{
  "n_layer": 8,
  "d_model": 256,
  "n_head": 6,
  "n_kv_head": 6,
  "head_dim": 64,
  "d_mlp": 1024,
  "vocab_size": 8192,
  "activation": "geglu",
  "norm": "rmsnorm",
  "norm_place": "peri",
  "norm_eps": 1e-06,
  "positions": "rope",
  "rope_base": 81900.0,
  "rope_fraction": 1.0,
  "qk_norm": false,
  "attn_scale": 0.125,
  "bias": "none",
  "tie_embeddings": true,
  "parallel_block": false,
  "extras": ["capped logits"],
  "init": "uniform",
  "init_std_qkv": 0.0252,
  "init_std_o": 0.00514,
  "init_std_up": 0.0252,
  "init_std_down": 0.00315,
  "init_out_by_depth": true,
  "optimizer": "adam_variant",
  "lr": 0.00122,
  "beta1": 0.9,
  "beta2": 0.95,
  "weight_decay": 0.23,
  "lr_head": 0.0117,
  "grad_clip": 0.5,
  "warmup_steps": 217,
  "schedule": "wsd",
  "decay_fraction": 1.0,
  "decay_shape": "pow",
  "final_lr_fraction": 0.1,
  "batch_tokens": 131072,
  "seq_len": 512,
  "doc_mask": true,
  "train_tokens": 868100000,
  "steps": 6624,
  "dataset": "wikipedia_en"
}
MLP neurons of a small language model. Each row is named by its layer, matrix (gate and up: input weights) and neuron, and shows model dimensions 32-127. Each number is 500 + 25 x the weight over its row's rms, rounded and kept within 0 to 999. Numbers have three digits each. A neuron's up and down rows have the sign that makes its largest values positive.
A block is one neuron, or neurons of one layer that tend to fire together. Before each block is what it responds to, as a language model described it from the Wikipedia text at the highest values.

Leading digits in tables. The first digit of a number in tables and stat lists, right after a cell divider, such as 1R rounds, 1–6 scores, 1:15:14 times, 3.45%.
L4.gate132:527463482552452470439478496510467497516501518526499482510470484552475536530499515519515509462515472491464533498570467481485456528457505489522513455545474482559526500495513465486480476499503505510497496487461456492490502504479465484499497506493491514491511486512502528450494520511508503507
L4.up132:486501502472518481533491504559488539543508498521495498562458528484521493490531492470488477483487508514499488471471537511494506491506464476509455459474513495506557498513498483526487462484498481500482518561491475508504518493459484536447505496507494497506476496495478505479565506500517513551
L4.gate194:499466503472490456518490481481542489464533482502512502480499505498510458487496496524503491540516475515484504511523496478499495459502571481474454536497481498508531501509481472512486537469483558462510466544471508489537512542502469517496506505488476508506511471490465531546474503521535564522
L4.up194:513508530507515490496506508502458493486495445467494489510543529526502527529486476495481507533481524541513489508524502505482549513500524450518503471539502543522461489470473494485483505476510476487472511463527492536515488512472521544480505469508499475493507490450475509480463499528541468510
L4.gate198:493507501500533512483513510525501483499525564500496480495547512502547486543461474501449462464534490501496451479514512505530513481514463487540514520508503509518513518451483497482461511494456449483493511482550552519492511535526500518514566499517502527445483474534537464521506495512494498525
L4.up198:550461478490495496491496516515526500519499483508506495522526492494527529524475510521487540467500490520488525486501452542499489458517473526514504481527554496505519488505508535513480497465456444484520525499486461495481513503516458485504505486486521480483504492516509513522540513467544515473
L4.gate222:469517521511515524453501505474512497509528448516505430470477504492484490540443477499501455453509524529508509480492516512562530478516538530502535506488489533504512504530481488496558485503467502510477469496487529480523495516527463498502481523504487486471522515467516510530455470514516503484
L4.up222:528503483523504440495488507490512456485492482527481474477510545493497492515514497469460544536525483495490486490499546516479494550540506474551508490493470463513551489509511496500478479497493496483507591529464483503497477510494507469540525533506518471520471516493462461522496525516505506471
L4.gate240:510507520506511508538473524540485546533483484489552484496489547538522542487505483541521489448524489507481543499464475453515499514542465483513518528483507498508461489496506508522505517498518484461544539518504510507533515547474496475502523510541487530505486494491514515501521487484494525497
L4.up240:538544480504529463536464465503519489497516503515518467536455536526497524505455457469472491545505497514511501478496493475519505513491550496514492458474559513516500520559532481516471471465486511458505465494468530543531513479489470529495477511482530497500524526516509509534512472503474507494
L4.gate253:522526513486455488510494488505453503472540577527475513476465508534492506480502470489490482525496501542532476482520520507504464530542483505529473530455540495495518503530469545471458500510543507502528492511539485501505485525462557535537541485563468495495505490433494501532485538456509489458
L4.up253:530540535502516482494508499510464474522516464481508525502472545474502463505519465504490502496488495503510549503504537399495515467498464516488495484495522487517504503487472511530514512507501473525468482469515507509435513497501457519454486510507486471494525502418484532514497543481470502488
L4.gate254:501457513518507472476491483524500524509506461519515545469495464485480474458465479530488452524481553507485505523515520514501513497496499505490486512504480475501507501530463499474513506511497505486484475567492498523499494429511497496539526459508476506482519450472514497498511474482541541520
L4.up254:463501487487477469510472501492536490488500497482506504531501499518496506471501496574513483492475511522507481515486543492463489519471479540518439466520487457517483480468501504502548514500502490468503459494507493537498512510539502465498508515552486503493470484467497544505500504474521547480
L4.gate347:491426510489532511505433475425510456522518507527530521513522479505526506494455529483483543521492541503507499439488543482517479508540493507495517492519489501500479486457498453498507466465470543496490520492507490511488497501519537539518525523515539498478497490467474473514501481486488508490
L4.up347:465479459482527434502463528499456502529528520492499480498492498541493473532503509488494526506485532533498536481493538550521464571476469471470522465472519486499527513477518524553490555473462565506483493496478494513480485453521504514448519480517553493497463517485443493487499469488481507557
L4.gate628:496498465507456497448453509534512484528520545516474468510503500503470492502543494457469485471543470536476473430519472469484491466508492485533475485508480501505500489477501496460521481543532490474512507482499507486515502505478507473526536479493473494467446505503489488505577508535498515484
L4.up628:530516508520509521508491534523474487500473491482501482533496471490503479523548517495482508427491548539497526482505525505537464529524500469513476467512533515523487477482455463518514499448509486518493519469470514513506486520491461530533548482514499486490513483467477525537519504515548521503
L4.gate647:496490504495474491460486506476485491520489514503515524482482483502477483538469528486523499474514513543520541508509503515501540484542488427529539498523491477478533515488492514494493569499492505500500487535458492478503499455489522452468517510509532509525502477469506526510550482503467551466
L4.up647:509495525511527556500482500540495484495497523560512494489511507501464489524519489498499522497498505542494530438513521518525463466446476476480521455492496469499517530474534508527451481503448509475494514528497502552505466496547500561512468472484530551508506502478454497471475460487504498491
L4.gate714:532516499504549481480493472528537512526495482482515536425484511499515492486469491484505506492498492508490521529504521505513549522462490494539488482457481442499492471469454454527509550471466487499515512460534519525473470456477523512489490465490505503511503485560477492500533471468484453512
L4.up714:483530564469523539489488538508535515539498560446525480514476503471507491501483489469516486454487494481488449536474488465497485509496527464522486484527510479532470529522508466535481487498468482457488508512499482511484489536450489495487498514500453503521519530512556521541532481512511487489
L4.gate785:540521485516548493521546520500505516493494489479461479469519506497540509516499512553492524502505534515546513483497507479502522522487499553479457523535518503513511512528496535521496472477512459466476496567460505507538502502532481526475484536497518520462530525495510519539522487505499486541
L4.up785:536506477532520548493497470461460545485487469514473490495532539502456496555465503468450537501470512514505494512502490513463474484522475483513475465495506520460508491469502493502460502495495492522471487483479519468461497534513523536464509488508536558480527507498493485500553541465503484473
L4.gate804:547524518487498503478526474502486508487492427515502471535529504495529532497501477479477463511472521519501481501544508503489476470504534496465531484515454505487542486514495527469508502532483512504470508520504498492513510517513506545524510531550514512514541508498508537546525451488489513510
L4.up804:474499489521535506505520471500517516559446454515474495517546521517493492503474530482519510491492514523496454503535480496515509484525499491515506467439515536492508523547517481493510506523522456501549513519506505553523456516532533478510458531484499519501508515503480482472488495527518486521
L4.gate812:533520503492481514503511536474494470490514471468515554473458508510493489501462499488480472519485526474508495501508506473507507542501516456521521494497480523500510476495496459525521516539504524507490514521496533484503515460511507513447464478508484482466522562454516482535479475517514487510
L4.up812:480500480491525546480510500523467550533473511467511503507510492498441500518506515519558486479487508478501509478493535471507507491542498495481511526536483504496474471523493519479571475467537476492504490535433456482526500470464552516469515499531496471490475531468474474493500525542495459492
L4.gate858:550469559502495524492492482522482516497494485535452488510488509498498476530499505559513524453545529516505487480513472478543499524446520466491480485512466471508538477495488509490485510469496489508468495520500460486478492504500500552492494476485504492496483511488480492502496466485539513504
L4.up858:490507519508534481515517511501468500453489506444477529460450491505519507498430519505526511484455499473488531502525536447491485493512459513482512506446503487519474547539528463544464502431484473469542519534502498500504486538542498506505461516496485504492519490471490511463469476489476536509
L4.gate889:513479497494465550498443490503452504507527462495500492561450480484526505507449494516511502451471494512452540482486514511513542533494485473554424481511522465534492473498460454532486536481477493456506503523491485531484498489521489520497482481511475473470546478494508528503461540529495496451
L4.up889:515515486516510485475520435480517495523516537462491499505498497538498501509511522519497507500499519560505506476458531471519495501525509498504504509471480479501478451480530529524538533506511490544457449521469496504503525491477468477435487499547524473533478489514510492494486528489476478485

Sports result quantities. Numbers and event-qualifier tokens in sports results text, marking scores, counts and event names: 4–1, scored 27 goals, men's 200 m, sabre individual.
L4.gate12:465486458521495529536510474498502522519497523520510484520507478470488489504494522476518510531496505478501555481513510480499587512525507509521527508541499485510462454487553498510543492474475519550504519497499512496488493492554519511503483484514472488461536479523513521499521454508483486537
L4.up12:453475492520517484526501532512490497513519511514511515482460534479529515452532526510486468480525517507548527485568477491463515468476496485479509494490538550491485500484547476521513492483502511488477492521525497514503495516511544504456510495518505496470492511489488528512551535492469481495
L4.gate296:516500482535514509489488470489509487498532509534504546504433504500512495472519496525523485511574449496517511496492515496505487534508510490494479521524495503542530515515505486484508484479479520501489509493505493523522510490526523487554582497528452524516503475504501493512516474494503509486
L4.up296:490505523493533549503486435481483508514509468432502513474481509515503506467484526558470500473500475515510470534527448467472506497501499481548468496508477485484518471523568512488524510490510510479524487506507476520549493491487536523477529531485472529485520550501524510505542483498541499540
L4.gate310:539497521544485564528553499504506538546493477483464531510493466476463472516518536477465488509529461522524490538524497468474541508534482473541473495482539546479509452498525512515478420503496515484510525490497540489452517476468588467479528480491462516456503557496509506491512464500496475516
L4.up310:511490454554520470467483502501449480498516485473512493485497473464514505527479538485478516513490507503523533502522468491503493509449489508480491529506526529496455495482514524526520523468496544483514509471483496460470530515470503525484472465535501478506564475499474509556476481474525453488
L4.gate351:516516530502461502500560499514496514503533446463481512493484471478495500518491516501503483506485459551532505531518476479480503505518498512545477508463503509497519492545516492518515491523516506510533484547490538495514481545509507485469469484554481515468484514482523509512490528523481433502
L4.up351:513498477472522481488507519529529483517534464508532487533519455515512520506499498535494532527480539551504505486511524501523514545481460532483488542497500488503528481532510499513497526517445528511470459493528484487517500475566506535486515511535505444490510473488489544467490544469512517535
L4.gate368:491546534506547549459517510514458540499489482511512517498497504483484470550491539550516496530524517509511521499535502501504509509470461527540483524473500531528576520481465550543512463470520528544515510487489498492537492485472511510516551485503461508436516479479489485539527480515519484443
L4.up368:441496502470492483494490515537502503541512521525465484467519451467463501529527503533486536503510532454512506494518479475514501453516503475510477487471508485514524484527517547535483513498519587467486447522545513500547486519486557536466454520523495514535510488480511512515513509456509473487
L4.gate584:487510516505468485540485480489467516469523517551471541503492492515473513507529513491524514494482508503535487475476493493490502479468468520484538516550477568488515506505488534478548509509546534504517485510474466462487475476457522479499505487501428526456431466520498537515518485480460464484
L4.up584:516456544466497498556508498492526496497513492485460517522515530455477527544512504484527505509475500485523496512515465491484485521468514510520535483507478538494508530464505506534509488533526504522533454492458527521512516472483471491457543513507518476482458503449513523493521541501487522454
L4.gate593:529527500502508504495553464504503468507521524469515534514473522498520501453509517520468509484478505518500539509510426472480516511515505499473537506483530515492526489504492504507490533504505487491492494472567504517512515503506514499511468456506483484463496515495512529464466491499468479543
L4.up593:451528514483465460515438465499530480495502490442537517498481496483496486474534494511482450478487537461534453546466485472524497494469485508533518489504511533513528488508490520499455499487496517492519505486549511464496468525488527501514506488473490508500496517479492519470520514516478513474
L4.gate694:517534514502457519488497478520553501517518494506503507502485487518488529507531515489479458477497477495499524497507496495517462508477478541552501527527479504502517478505491541478516529480470500524508468542518505472543511469452532496498507482465504509531501484528494514500523469516563478451
L4.up694:499489503493524464510522533510513550488491527500505551521484435530477468504523522523532508504523519466493512494501540478469523518488468506490509531519516538513517511515512534515504540475432514505483524449468521495491497436531530501514515486485554455513502493504476494524469522524533486501
L4.gate815:504483547474517484475504524508433481525526475494464522498474520535512476483486470508499495500500462484515507505490493449462501483498470477485474498477510541497527490465522494505499483517444502496544503492510513487524514502445468510492524501506492527487512519507498449513490488538496471545
L4.up815:496456526485522479488498473510504477504496476501542507508495477539502486498485489498507497521508510508451507455540506485479521473481498481548471465484527516520496562518521452517495499465484531437476470535498505493540517497524490502447526529488455487504528495473493492556478529458491506482
L4.gate818:513524541515539473545516474515521508492498542524493514512508512494471485494533514513491436438516468483516479490508484510485477492470475517515461504453504526502499514504536484497467493471505495500529490514488479474514486444448490470463522462518471552451464471485476506470500515494564461514
L4.up818:586516498459545529489509513481513556521499493509469551483535475512465545499510488505495486463520512471517525534502523491488505529518485472495490508505541515465528437480532520459498474456492491506511545524529469505456512515502522529483492517515512488517495503533489458469499503492524468481
L4.gate821:503497466537540513515544459498524479501460505527460503506468499505494503493470523507524500480522481512529544528486481477514483488474496498556516525486530514466483497494515531519523456478499503477530507460559494524520543489464547496493495425478471481500516516506487450488529478522516488532
L4.up821:511511520509522486529507523511496514516539522503471481488472477536526532521541488511517492481524494521482479502505521507525477493474491488503484512519519503536493466493514464505508446476488451499502476482521513548479503504463472538468564453502486475457481516521447483540479497521553509521
L4.gate829:551525471494532507541517485460523504486516488494478511494532516450530524489491481570488501490511499507525489511551460540484483459518479457554501535507477475474489480488494503513526524523491531509523494511525530464545482465503473536448527459502504484502497464466500518511561506512542504501
L4.up829:533525481519507474502562524543480475514512514491497506522473468519511498508504514506521509472478524494452521517481515512449512491491484536493509528477536520482496487500508502474472530525477503448521509506499461517502473488494487516495515451530516481486510499477509494469491537488500502520
L4.gate872:498513514504515470538535471526482466534519501547515476541493517457543546521492531518501502452521479518515500499491448515476488505468479526587497539501485521495484462475530529498496496494529526529475495534475507446482507494490515526488492513495482489494475482479532482481510487496506530509
L4.up872:526521526447538519520497494517539555505536519489488502475487521524466546487519523538543478503505498499528484493532499455488450521469486519516490502497475511467523519471510507494531484460497491473501494448480529488498485502443530476507468491534492502490499462480491530514548457526486472504
L4.gate936:493496473537521531518506499540472490473504500516499523492497501435483479435509475503468472506515477478547527521460495518499520511516502503506483504510525494527507534544478495482537509525496519548458514519511493442511457542464507517477514503509487515513487490489534477484502467514483511485
L4.up936:488478481527519513531502501506517542507439518528505484506540537495513499562500494481453522521498472486496457444528452559500472479500544431465494492473519510536499474459475497476490472504528493508523485465510498481514505481496489521511519496502492498477511484507514495504542485468522504545
L4.gate1002:485526523511516486488493473472456519525485517465510519524461470497513501556498521496451534489473499506481489493497503479528506486506520474503452493481503534536511515487482450461461550477521505494538506519522499445518470479501502457446513487481508526500494439499486510468514476506529459509
L4.up1002:533505507483507505484509490528450521487436513467509543540467507524460438509479541508513538507553476509497468496478531501540543490473468549485505483482462468478511514493495474475506496456512520542490520496525490520507540513557530488481506533492451524483501473513520526507507508532563454505
L4.gate1010:521526511502505507533502511493473515545505501512469529526489514474573511467501543497467515487525489502504496475488524485484485547510491511502470516482523523509516521478510491463498513507507541507470495533479518538509539496497552497499489453532534496504497481514490486493556493471520458471
L4.up1010:483491460507493519465516505532517548506492496482503495497503540469500541520562501504474525511523509469501479465529503528516529502493534536549475542510506496517493524478534456494493523489482491527489492526519516507502522503516485481499516543532462513494510514494495506509464480512476485518

Two-digit numbers in tables. Two-digit number tokens opening a figure, mostly in table cells after a pipe: decimal scores, clock times and thousands (11.02, 11:00, 17,342), also ordinals and dates (16th, October 16).
L3.gate467:504525501517510506496526544497494485477523494519513496482480505501479533481547518499491475513512504500511472492513472494528486517444506479511503492490472514555540473491518442511520518463517549506518532507474494511462506540424517507524513514529485524514502470542435446484522510532494480541
L3.up467:448476469471484498494513524463521531478482505518537516507473461486481493495491485486476531508495486514499507531515472471486489457477501525481541512521506516518496485538553465535511526472531476501485534524521542456523507542484490454507513526481543464509492512487529513467554511517517485477
L3.gate529:517528506480497501461525466502478507483515522489514519484462518522491550523522496499465527494477508528532451441505488516498510506476469485521512524520478493530499508488464473468473507485526480472471490498500474511514484506486535536451534535484480520459459524465500523481528529486483505497
L3.up529:514442488500466489472513492511480504511475500501525482497485479529484524497483490468472517544481483474491495469471459499453475507486506464501478469563471480472529468512515466547502473465443518467513507513515499494497508497475491432484529497472515482494447493484486516522525498514479491442
L3.gate710:496482524462460508456508473530497514436498543510519526480472495539443481483517495535493470520556511510535524509560514477489510487460478505469475514511511498517467453521490465483496477502489499500489452487524505460502515513491498496503501524543452464511502515490500459546478494493492518512
L3.up710:474481504522516504507492469497498509483460496495502476481501531516491516473485509535502506492497463499475512531513496476492479529508514503493550483536501483528508486486517520514512508490492536523495513496467489514519499521489511525517505508519500531471478522489521502532572478516475520459
L3.gate769:473471505513539480439474532486510464504492532513502526468471535513523518511477501493486539451512513523487494477523500470496506449485491505519499488519507487517533468478510472537459511472492498512536524528481460514487490509479480479493547517528489535485502495516522495509537450492524498484
L3.up769:506515474480495470467467469483526519507522460510486475505469466560536511503479543505468487490491460514487480488489512493511480473503474506498477502528561483507480443495533466524488500471549521450544502534524473523522515549501510453429509530477500472460502503513509481509563478474520493460

Pre-verb adverbs after subjects. Adverbs right after a sentence subject and before the main verb, e.g. eventually, officially, subsequently, simply; also weaker on name-internal commas, hyphens and -s.
L2.gate933:489482504514453465573541494490492477480535465513533511532488521520521488500482451526545508475519494516482480491549536473473513509483476555485501505519505464485476523526513484442509471478518498484529485479499502540502467467491525502528501539469492514522512506543520505471497480550511493507
L2.up933:450496445454500522536498494487505499511481523530487538475517483513512465513485530543499476498493493476462487487496459510475502430532496522551481489439481454491464525498546480463479464462500489504497479519468502517483474492535547500531503459511479469506471517501487505527491541490475487487

Pre-verb adverbs. Adverbs and auxiliaries just before a main verb, after the subject, in biographical prose, such as also, subsequently, initially, first, was.
L3.gate5:491523445505529528530554483559440479525499503521465543495511555512491484514495489492488507467504510472502469481478507503545463498490506528519498501505489524478449489507471484514513509464558498464508514495515519485505493491494480482487489524525506528512488500498559490510517502504543504493
L3.up5:526491464480493527482476487524460520495508529515487520506545470537518488503466501528488513536474520539491470522501474496540530505527523505529506476470459507471498539507478472490479463486476462540493478472442539471503517503488549529479523476537494515493499532529498494544482526542514539487
L3.gate8:532484452529539527469500479493458520441483529546496496460497538526481502480506495483496495525523461532496518538507531526527476509483501469467515507484496553559466481507503520477512468502510521501489529499478526513495477464509546474503529506490509493546482532541513510480486473481519471504
L3.up8:502513517496509516491518481509473482507515505470493501476457448541502501499482507540517459487520468478489488549505524497501477500506505501553509498495442499508525532489526538521455496499535477478487498459474479553466505539483496481463576500491470489497489494518503533474470510496457487533
L3.gate434:471481500485567512531486515558527494494477500516484480453499500527515542451503504521463474464549526506467481545505494514560530468480548516568525488429507468470475490517518468512511501506492475480488495486504512506492519462471519473522465525511450471502510536531506480485540509527478481498
L3.up434:489524502501505457501542537547504493498464527491513512514501471538555487462487521500510507459509498487488522539489475515505501484519505455480516501528531465490484526490493495443466491491505500492492473462514520539513508451461498500508523535480475503523522504553525554516477499534532513470
L3.gate908:499485468445482534530515480529523507485472512453452542459470550540528526473487499491460483521527533509492485508496501536502513500507477515531537522464453528524449506496513517487509495522521507511494525466487535486474494526513521477521508525473526499504519467502535500513536515468525496489
L3.up908:486515484479482506486496466468496490517477506470497524481454525527545544504496514488527474477514510478480527524500495512511500486502562515514508479531497496509499471551464437502461521527492481560488495508476530492483500482492517493513525513510488466530520484529514497523456505499520481497

Pre-verb adverbs and auxiliaries. Adverbs, auxiliaries and subject pronouns placed just before a main verb or participle, such as easily, initially, also, have, he.
L4.gate149:521450493493479500527523496527467517526473496484515503488494544500511478514506500481523505511480477481493496511510499506502474527503529554472515497549459524504501493526486524508535459540519448498488486519479502487466462504484546488552494481473484524485475486508470476504501492505519489487
L4.up149:487438491518511528516510485454478493478495502505524529486493471548478484479513520500511505498482520494492478522527485537489508524549507494485502481479508513530507518522513512484465469458521491506491541444517501488496499549535470496528481542545507523486465460480498513458500471466491454473
L4.gate271:502449523467459453535554545538443477472532564461519467484468525517494510537528518511486499495505482517490495546536524500467519497518493504496495483463448519499483506470486474447539469503491476497515519485515513476502504510543520477508512522481473509514490496486518481503520464479464529477
L4.up271:537429466477517513467510527522499483498492473513462528551483507509521475525476452521490544492483529474501493484469483498516501489510478526484496515478482482536448498496465517511494471503489510534485512466455481528465449507485451467473523509503518509486484448515497518475487517512487475488
L4.gate314:474466476521479498530581519505528493487518491546509525572452494482552498473481538484544503513513517528535514487552539450489498512504477545468505520528543526517503543533468532502528518543511473485483504502518514520487524489517468470516503523525487485491533517529516534514499519501530474508
L4.up314:521555486510529508482508488509514515509461540478559483498498530514527502485515476515527480490523490463538525494506536492520495537538515500491517539480458492480488493486482467469514507490523476493491439469506528500502462502515434467480474526493456539506480503543503469529517497473487473533
L4.gate341:554483507503493521475518483503466514475508519506497496449492482517494480525516478495534495492527462523466518533558486516476513481511493503523523501531476510495513510485464515498486483489519471475527522492481503495484497501482524492509509475555462524530496489473528500527511487541478515518
L4.up341:542465472506520487476500518474499532493491487540477511510474495497471471445511554472481511466496533529475531466490508524550476512509507516446460509507535474511513488538497506500510472450500467491472473525486487486475492488511513488464543516476547487520504475520494460517503505524501516519
L4.gate405:485464476502464542561505536473507513496548491492504552498474489491536523525486500473469475526453494452483459531524532467522492504544504487500486488523492478470469500505512485466478531527525452529503455543475506484506533488498470506532510497511481463509510515534538477514460503521472493492
L4.up405:497565482466500514518531501536480464533484555560502545539516490497455495449494543480548483484470465488462472513528527506519487502501534487508542492527505516521528508513507506521514489446469545512495490501510488502499464554502504493489508472497502497502554517546499486523486510498484482517
L4.gate506:514518540473485478532573515493476495482532504478508517496473541483516501509545491502498491505492459465485519515470529493494495489484518509523490518500497468536514532531512499496526452513481441551518481447505503478522478490476507477520501489471463515455488539474524462495472489496504506518
L4.up506:515491494522471517494522496457468440496508487529509532493511473485495510517463501486519512513518540499466512474452514520535517463458476512509527454531474479489541510533520478514495523520459507533459462487477482527482518496529466506495546494523532499542462489484492531501456477476516536507
L4.gate535:518486494504508542517519474494506468481539482511484498519488511494523517442514505516473503471534467512510498510479497492485481532455496494544482485517458520517485518515487491470500489480500512463490491503472473467473496473443479508495495482510500522538523466534585475509468508533499492465
L4.up535:487480469481471488502486507495487491494494509491515455509512543486456442482474490507524520533531485483493517461546491530495524507523532494484488484508505521545478509486460539491528484478478531501487446478546487531511509495515522507515490506505487481517538504510472485522491490504457494483
L4.gate568:489502466492485484484548500486460529527490533453513493509492519519532545470527545520497488522484470547500524531495469519526519508529472526529495481459463514450517486507487485478503449517458483526475510472480538512516483507483498488510518490477524484501504490497502494479487458532449519484
L4.up568:554495473544484516454529512521495498522476474476511488514518476515494509481486492498481497527475523496495463474556507528496494518538461512472509437498473494489523474509524514480473497464523505522546496529526464464490469462501476497512452518482523524503521533472504527495502489504501496508
L4.gate594:499485488546472497508479498489488462443489538504491501504510496539501466492481520524505499463505491461531496540493557481516519482535522481481474494486506501490484516584475529492506463541480438506471535528498534538515479470475500522491553484503501522482487498491513492484544531475481476478
L4.up594:468490483498494486506487529512510500530524520498468492514565512558529498483510512509465476500533484487506533508532515430542498503522466487523532483511494535470516506486517543463476492477519471518487542514496488512541539473503591475473502572503455440531517544519468502540495502513540509519
L4.gate599:501500458478489477464499444530473493498480550505471519471504522479521499451498542553507495471512414514471481525531492515481482503550473553508529516502508488487514513527479481466503489500526508488542517536484496528514499505502499498476516473508523543514463496527492452491474448486544514475
L4.up599:491514463521491474539579515533506484466543499475500502493493503551463528500505509488503497571470488472515431498503529553484513485489516487486462487527483494462503520482495510499500508518552547500494437500515522528501528495491497470547517506541502475495501492439521480488501516509502511513
L4.gate671:499483504512514508519508511532525490534505520512549513525509494504494481464495508495516519476514518503507449504498491481515461512511500498497491451518482500500441496511486521470478508493509492495497526537516525483470505456489547495557493519489516465470455511505498518534513532506484482448
L4.up671:506493486513508491480526512491481470528511493515528532518480465467517520513509537488467540520515471479504486483506505511491514517516492488538516508454463500526531527513529472507445543518514527565569500476518492447524543458534459550531520501458486524500476492477481508497539521446510475545
L4.gate776:530501441448475491502513553516471501499486544533495491509507561543504456507460486511506511496523494494489494462500540478501524490463458534500554496512483524466518545494452503495548504514485455509509479501508522478482508466527493489504510514509486489522515483481526488539491512533442504482
L4.up776:461480505535533485502503504517448499489487533499510529506475514486485442452533446485518521497511497482431500494500477459484512460527501525513485518469481457549495509535471495538489478479493486502524482477520480477456490507461529536443526511502503481516493517497551463523511528498483481513
L4.gate875:436523523508512488497482522491479478480530514479485489457504487493488520518466473495480503510535455494545489501511499530502476520529487565475475503462470534541525518527506494510517436488545475470500475515498552456511490497510559510517556517455508491510458495494482454532490507515494490485
L4.up875:503480439514487502459520502546498493518497503507454493464515460540549494470534483521465489482491529557459482508504455503480514536496513517520507505483476512490486533513478468475507503542483475506507499514520502537504456536477523493546480450545483496510462501525496487518523466454491494498
L4.gate926:526499498548442531503491520487513525559520478466500515503490507550469486461499501488485475495505495448528495452478500528500439474532505522492511483503515529504483509523497536510483464505498450486507483493489493490477511511478534489518517485476477480498498499516486535517480533493495483448
L4.up926:501492538530539472498514509509463512461495517510557464507485510502505520533534499457474485492520529479534516498492518522467501562502501498443487508497542519479505483528467499510466495473488528487486494464508544503440504485490553478498500471518524498493544489464511474546472486483542496519
L4.gate1008:514478508500492512500514523510528494472519527465534504483471514534471521468516450515484508535516507490550508530495514535575480487497495510509463505532444508471519543528508485485483485483521535537507524498481528491470509471476519512507528491465464503499457523490486467521460486521468465510
L4.up1008:495515491482491506461550510472456492503488527485489464504495523525548505511499521461505455475526498488497498520501479519510490519491478525515496528540489512499480459557472508535474472528492454480458474477523503520503473510461514513496487519500462475466489546508483464488529542470543526524
L4.gate1014:486493486482522491525485502523519478489496533500462529489511454557501514467525530511465479514561504493477449506520452489478500501471505509506484488487457523458510526493483461448530456550534461511489468488499483518496514468480525501515481478504487470489460476502491494531494482516491500498
L4.up1014:524507483459527476512525536558500523504510490509513509527459508525536422479459506476523535494467487487488487550493485466491522481549539545504547494500516523464481478505520510478527535473479524515503485486476451500515480490471519549499502486437504511466494531520510487509480510515468507499

Word- or number-initial piece. The first piece of a split number or capitalized word, mostly the digit 1 (as in 1/4th, 1–1, 1,500) or a lone capital (O in Oirats, K-12, Tahar).
L2.gate835:494488483503524480482486504521462536449510504486541494504486502480507527486523510513513521453490495494492489509511474468452495498501521475529496538459526467489509488444519459505487493487491549529539500513488472520508506479481501541524534432498490514517514498462489435516518536469493473538
L2.up835:507506501522486504481481496488514479511501484523487503497517510521504504517486534490486511469460536523477533468498473517472507493487519490461515451442507464572504465475530465531515496498459545526513441496541482525486507474486478480442532484487538526499498517499515518525492492478526501544

Number after dash. Numbers closing a range or score, chiefly the second year in sports seasons like 2008–09, also scores 1–0 and table cells before "|"; weaker on word-initial "sh" (shape, shrine, shots).
L3.gate345:492535481531511513468532506532501481505503552520469515531509507553499441476518500490502501525512508520516470516519547473558492469510531485505509509542529520500467478491477460479500501509532478515485519527499491461555504524505552475489502513495489523506450452509524523551504488466463543472
L3.up345:486539495524479461482481474512519465500435501461508488457479477510523562499492485508484476485499475521567524544528468480519477509501487455479474491490502482505479519519482489488495508509483559495490520477501498531528518472511470452517544524487478492507490500472523488498530504517483530517
L3.gate576:497477519506537488547511508504497463477479522457497478536477539519523455483494501448498494496552468501544518494510505473503515509458504470518473508502510490487496512499532511483559457495510524520510510522491555482529449527503499532520501486462437565472522497511522492463543508509530516513
L3.up576:469520481473511495498470495520485553506508507488515505477514549505496519567532517514489529500493502435487498552512513535514506490479437503502482492465505497529458488523488495492501521512500482471490460471512529529517502469517521535480513464550483474494476475506484524473489487539524492481
L3.gate685:459530513485550480483488488497503471520502490539470516512495488550452500525506490484508477463509499482491485498497531469459495528503474490490511527527526519546520464451516538488501488513505507488527468505523471475505507507467538497501499478529479557509514498513468487466523473506527448514
L3.up685:526502494519512464552511487499466485445502484490467524483490484496505478483501509479510507493538498504531458499492466521472525493497456487511450468515519492517521525534483499483503525472525534467496491499526497511475469467529517525499527533462510535501483509524515493493523536475497487496
L3.gate778:484515511527452508496504543520506571473531509458517493491501492467528529516513517455466501498525485492488471528514528491478502512480503491521498507481456485489518529505475496495506510516493465481445490502517513447539521512522556500500512495490482541506534481514504502481524500521476529514
L3.up778:491534468543500475477511504481462520455498510481471482493506464505526538512489511527459493505518489512490532533540513482540519499494444496522520506460476466523486483500498471491489525484564471521516511488526489509472500481538521477516523499495485504510470531505487459480524495465536488520